Weights of a small GPT-style language model, trained from scratch on English Wikipedia.
Architecture: no biases in attention or MLP, untied embeddings.
MLP neurons of a small language model. Each row is named by its layer, matrix (down: output weights) and neuron, and shows model dimensions 224-319. Each number is 50 + 12 x the weight over its row's rms, rounded and kept within 0 to 99. A neuron's up and down rows have the sign that makes its largest values positive.
After each neuron's rows, "fires before" lists the tokens most often just after its 100 highest values on Wikipedia text that the model never trained on. A number after a token or word is its count.

L4.down1211:51 57 56 53 58 37 48 35 61 35 50 88 63 59 62 29 62 35 49 37 32 66 80 54 37 65 43 62 66 51 48 69 53 56 56 55 59 57 39 53 46 47 61 62 47 45 33 28 52 38 57 58 39 48 50 49 67 31 54 69 56 43 52 58 51 34 40 78 37 64 59 58 30 62 63 76 44 44 58 50 47 58 53 49 62 44 55 41 33 61 52 55 66 34 65 44
fires before: "6" 13, "1" 12, "ros" 10, "e" 8, "z" 6, "2" 5

L6.down320:45 52 81 42 54 50 78 52 59 53 57 60 56 60 36 30 63 39 53 51 60 46 44 52 63 63 51 61 41 57 60 43 43 50 73 58 73 26 45 68 60 45 45 39 58 57 48 72 45 61 77 40 48 57 79 36 29 41 41 54 52 64 48 44 43 53 32 57 52 58 65 53 61 35 48 66 42 42 59 28 48 53 42 38 55 57 38 13 28 29 56 63 37 40 66 49
fires before: "," 50, "ia" 5

L4.down888:37 47 46 71 61 52 40 39 50 47 31 45 42 51 55 48 34 47 57 44 42 41 50 41 85 36 35 53 44 59 37 47 57 51 45 60 55 57 45 55 47 48 43 40 41 62 62 41 44 54 46 62 67 43 55 55 63 54 37 49 47 49 43 47 46 39 63 54 44 48 66 39 42 45 54 52 60 53 56 48 54 57 55 80 62 28 44 64 64 60 54 50 67 62 49 49
fires before: "==" 32, "In" 11, "The" 10, "===" 8

L4.down194:50 55 51 46 45 55 77 56 35 58 49 63 34 67 63 48 57 45 50 45 37 39 64 46 45 40 76 39 61 67 54 64 72 57 40 38 48 51 43 55 50 45 36 63 63 50 32 54 44 59 46 43 41 68 54 63 78 41 28 53 50 34 57 46 40 50 50 61 46 61 57 48 75 60 47 43 53 29 32 26 36 47 51 38 75 44 32 45 33 57 70 51 25 59 44 54
fires before: " (" 28, " 0" 15, " medal" 7, " 1" 4, ";" 4, " 2" 4

L6.down1201:65 40 40 50 54 47 60 67 60 43 49 29 39 39 62 72 55 47 48 62 55 45 79 50 35 56 47 45 48 60 46 48 20 53 41 37 55 47 65 66 68 35 33 35 64 42 55 34 62 43 60 43 40 43 56 60 59 46 66 72 54 31 57 66 61 48 65 53 47 49 64 57 26 56 71 62 39 39 59 31 65 47 46 55 52 29 52 49 55 50 45 65 56 23 54 53
fires before: " |" 75

L6.down535:55 44 40 69 61 51 38 42 43 65 54 42 34 69 60 51 50 70 50 28 52 39 37 50 39 57 50 51 49 52 43 52 77 62 58 58 63 31 43 69 36 43 43 47 52 55 48 56 75 58 50 38 75 58 38 33 41 45 53 53 58 31 51 59 44 47 46 60 37 57 39 45 51 48 55 55 58 48 61 44 51 45 42 66 54 52 35 49 40 49 70 77 48 43 72 45
fires before: " of" 46, " to" 12, " for" 6, " was" 6

L4.down30:54 50 36 50 61 47 42 34 37 58 59 61 49 49 48 62 48 62 33 51 39 45 59 39 44 56 42 64 61 41 68 45 64 38 35 50 35 54 54 70 62 48 37 54 30 58 59 34 46 50 50 53 54 37 72 64 65 57 39 58 52 53 43 38 43 51 57 30 47 40 45 38 53 39 59 39 25 36 52 69 66 56 50 57 46 38 39 50 40 29 51 14 65 56 45 48
fires before: " to" 30, " on" 19, " in" 10, " at" 4

L6.down474:53 52 44 45 46 52 44 50 46 46 21 58 61 59 56 50 37 53 54 58 38 24 54 47 68 62 43 66 50 55 58 54 63 45 57 46 47 52 46 60 51 47 44 58 50 33 43 59 52 71 52 42 56 57 57 47 49 42 72 66 27 74 60 66 50 21 36 40 71 34 35 39 60 61 59 65 63 42 33 62 27 34 52 34 51 52 45 52 67 53 50 48 23 55 55 47
fires before: " of" 40, " for" 6, " that" 5, " and" 4

L4.down993:51 35 49 33 33 33 44 59 48 51 58 47 41 36 44 40 53 35 28 54 36 58 59 47 77 47 45 56 61 47 46 65 39 44 62 40 36 48 43 59 48 42 37 50 57 53 47 44 32 35 81 50 50 43 48 77 48 43 44 35 58 54 43 36 48 50 61 46 73 38 59 22 60 60 33 69 45 49 49 41 55 49 50 34 55 41 40 63 60 81 43 29 42 46 37 40
fires before: " the" 40, "==" 16, " his" 4

L6.down438:48 29 58 34 46 54 55 52 39 40 69 36 53 55 40 39 43 60 56 49 61 50 34 31 69 56 28 47 63 44 44 38 50 56 42 65 31 54 48 25 58 41 52 61 47 60 65 19 50 60 38 71 50 38 47 36 57 65 53 41 61 60 61 74 42 38 38 58 44 52 34 67 43 47 57 38 48 54 50 67 44 30 45 36 68 64 44 71 56 39 57 79 49 47 45 43
fires before: ":" 24, " |" 20, "\"" 14, "′" 11, "″" 6

L4.down413:52 46 57 44 37 43 49 59 65 50 35 51 46 56 63 41 35 46 77 67 68 41 37 47 78 40 29 64 71 18 68 40 42 53 66 42 51 43 54 22 55 60 61 41 57 39 54 49 51 68 44 38 40 36 44 61 46 60 66 74 73 55 23 48 49 45 38 28 65 47 49 61 39 59 63 32 33 51 59 41 68 65 37 47 31 44 55 53 67 58 34 42 48 50 42 43
fires before: " the" 50

L6.down785:60 70 57 65 44 56 51 62 46 32 58 40 70 47 64 34 66 32 57 21 48 51 49 49 34 40 57 43 70 44 54 68 42 62 45 51 63 57 62 50 62 56 38 45 62 46 39 57 43 42 46 51 39 59 47 37 24 53 38 45 61 45 55 50 66 57 54 50 49 59 49 56 68 24 51 64 54 41 66 57 50 35 41 57 51 59 77 56 49 54 43 37 61 67 65 53
fires before: "." 45, ".," 9, "J" 6, " (" 5

L4.down887:58 58 53 28 58 18 44 45 44 20 40 61 57 70 47 49 53 55 41 49 55 61 51 68 56 35 37 83 54 75 44 28 67 45 39 38 36 32 51 45 37 57 83 66 62 58 44 62 33 51 56 41 59 47 56 39 63 55 56 30 53 41 49 35 68 52 61 53 44 44 54 57 60 42 60 55 55 45 66 34 42 38 44 48 58 69 50 66 51 47 11 70 58 46 43 22
fires before: "\n" 90

L6.down5:33 63 45 65 46 67 29 62 56 64 47 66 49 47 73 31 47 58 53 70 63 41 54 59 58 40 48 56 56 54 47 40 37 32 63 45 66 45 35 59 56 49 42 69 67 32 74 53 43 44 46 59 63 35 39 43 51 57 24 55 46 46 68 45 49 53 26 57 69 39 33 58 52 68 61 51 55 36 63 65 43 54 62 57 55 53 59 50 45 65 56 68 44 28 61 63
fires before: " |" 29, " to" 22, "." 19, "," 6

L6.down1131:74 59 38 35 48 49 48 31 41 57 30 49 51 59 30 37 60 39 32 39 19 55 70 52 54 40 55 52 42 47 30 50 28 76 41 49 38 40 44 39 58 52 52 56 58 46 52 41 41 62 64 36 46 63 32 12 27 58 60 41 70 44 63 64 53 36 64 58 35 54 41 56 53 46 48 24 35 58 51 54 37 46 38 80 52 57 57 32 50 40 63 33 26 46 58 61
fires before: " in" 27, " as" 11, " at" 9, "," 6, " with" 6

L4.down581:70 17 76 28 61 25 54 41 59 68 55 62 48 50 61 47 48 34 36 55 53 59 47 49 44 59 40 38 38 32 52 67 31 38 48 65 43 26 62 40 52 51 31 46 42 49 44 52 41 66 55 48 15 41 52 57 56 38 43 30 67 72 28 63 58 41 69 41 36 39 54 41 55 53 50 55 38 61 49 64 64 48 33 44 46 64 65 49 73 37 28 52 70 58 35 53
fires before: "-" 36, "==" 13, "===" 8, "\n" 6

L6.down144:53 60 48 34 57 45 45 47 50 49 61 60 61 58 51 37 54 37 34 45 45 41 38 37 57 50 35 35 50 36 31 49 52 65 45 42 69 37 43 65 51 48 54 47 55 55 59 49 48 27 54 48 38 82 51 41 46 26 61 34 58 52 59 46 45 61 45 46 30 64 56 67 60 50 66 40 64 47 29 60 29 30 47 40 57 58 59 36 42 52 67 73 71 56 61 59
fires before: " of" 32, " in" 8, " and" 7, "==" 6

L6.down67:35 69 61 54 30 26 48 75 32 32 65 45 29 64 64 52 57 34 34 56 44 40 73 58 46 58 28 57 47 60 68 57 39 52 60 43 37 61 60 52 46 63 51 58 51 45 61 41 50 38 33 52 54 44 35 28 44 46 54 47 31 55 50 53 53 42 41 53 70 47 83 52 60 73 54 50 46 75 43 51 67 63 27 17 39 60 64 45 58 53 34 60 46 65 60 50
fires before: " of" 80

L4.down1145:51 59 34 44 27 49 49 52 49 50 43 27 42 60 27 33 43 50 37 61 54 53 64 34 20 40 46 40 40 68 48 49 24 39 66 56 42 31 52 45 74 42 50 69 44 54 49 42 53 37 50 48 34 52 59 28 42 62 47 52 71 37 47 36 39 39 51 53 53 69 44 58 47 71 52 53 32 53 50 50 41 36 43 31 55 49 43 72 55 51 48 44 51 60 56 62
fires before: " |" 33, " mi" 7, ")" 6, "sq" 5, "km" 5, "^{" 5

L6.down643:74 37 38 38 39 56 63 58 38 60 43 55 77 61 58 50 46 38 26 51 40 42 36 36 59 45 57 58 56 54 41 47 39 64 61 69 44 28 46 48 54 46 65 55 31 57 65 41 40 61 55 38 67 44 77 60 31 60 34 50 44 60 57 42 55 48 35 46 41 55 40 60 41 45 49 45 56 43 64 38 54 54 42 27 44 41 59 65 56 60 45 32 63 33 61 36
fires before: "\n" 100

L6.down981:67 43 79 60 22 39 59 59 50 45 26 53 66 60 51 54 47 35 52 47 47 31 44 57 80 65 54 41 58 41 56 49 74 47 46 39 44 50 37 34 64 41 67 42 54 46 47 51 48 42 53 37 40 57 66 73 39 46 39 37 32 48 52 32 43 35 45 52 61 38 42 29 57 67 45 62 46 35 36 22 50 49 68 52 38 43 43 58 47 84 56 29 40 54 33 71
fires before: " (" 66, ")" 13, "^{" 6

L6.down46:40 46 45 71 61 42 45 55 52 38 47 55 37 42 45 35 48 52 36 65 45 58 71 40 31 52 49 44 61 55 39 38 42 45 62 58 58 38 50 32 59 53 51 54 56 38 53 56 48 60 44 50 56 37 48 57 44 58 41 41 82 42 47 29 58 77 59 54 27 72 47 52 41 48 50 54 62 54 87 39 48 49 61 60 57 33 43 61 55 43 46 62 63 63 51 57
fires before: "\n" 29, " he" 16, "," 12, " she" 9

L4.down1200:54 64 53 75 40 59 47 47 50 42 59 33 65 69 53 53 66 59 43 51 62 44 64 31 49 66 54 45 57 60 35 40 44 57 58 56 46 39 40 38 40 64 46 47 39 44 74 51 50 30 55 58 59 56 60 47 57 49 61 21 63 45 46 42 57 63 40 36 37 33 44 62 41 53 39 48 52 50 37 62 36 67 37 61 57 32 42 59 64 46 44 55 62 47 58 40
fires before: "==" 45, " ==" 6, " and" 5, "|" 5, "," 4

L6.down959:57 63 43 40 26 60 39 22 58 63 68 27 45 43 40 46 49 27 39 43 59 80 24 53 59 36 59 23 49 61 65 60 44 65 56 64 70 29 52 38 57 67 56 57 27 44 73 42 67 39 42 47 53 63 67 70 60 58 57 67 48 51 53 57 30 48 32 64 51 80 58 46 80 58 42 46 27 48 39 56 35 39 55 47 64 45 32 56 46 48 55 48 53 69 38 29
fires before: "^{" 16, ")" 13, " mi" 12, "2" 9, " •" 8, " (" 6

L6.down977:58 63 52 52 47 53 51 53 46 37 61 48 42 38 56 35 51 58 55 33 52 12 33 45 50 63 64 52 47 31 54 52 46 54 56 52 37 37 48 43 46 44 46 67 71 49 38 65 51 29 42 52 64 53 53 49 63 91 54 40 53 48 58 45 42 47 63 35 39 50 50 51 32 46 51 52 52 47 45 59 52 71 39 44 56 54 53 73 57 62 57 88 33 42 69 55
fires before: "," 91

L6.down598:68 53 40 45 59 66 51 58 52 53 60 41 68 68 65 34 50 63 44 47 60 48 53 61 57 20 49 57 36 44 57 65 71 72 70 61 60 50 56 54 46 49 47 34 49 69 36 63 49 54 58 64 36 23 59 56 49 60 69 48 45 40 57 43 55 53 56 51 37 43 39 48 67 40 39 47 42 38 37 41 46 56 39 77 70 56 71 42 46 68 44 36 45 77 72 32
fires before: "000" 35, "3" 6, "800" 5, "5" 5, "9" 4, "100" 4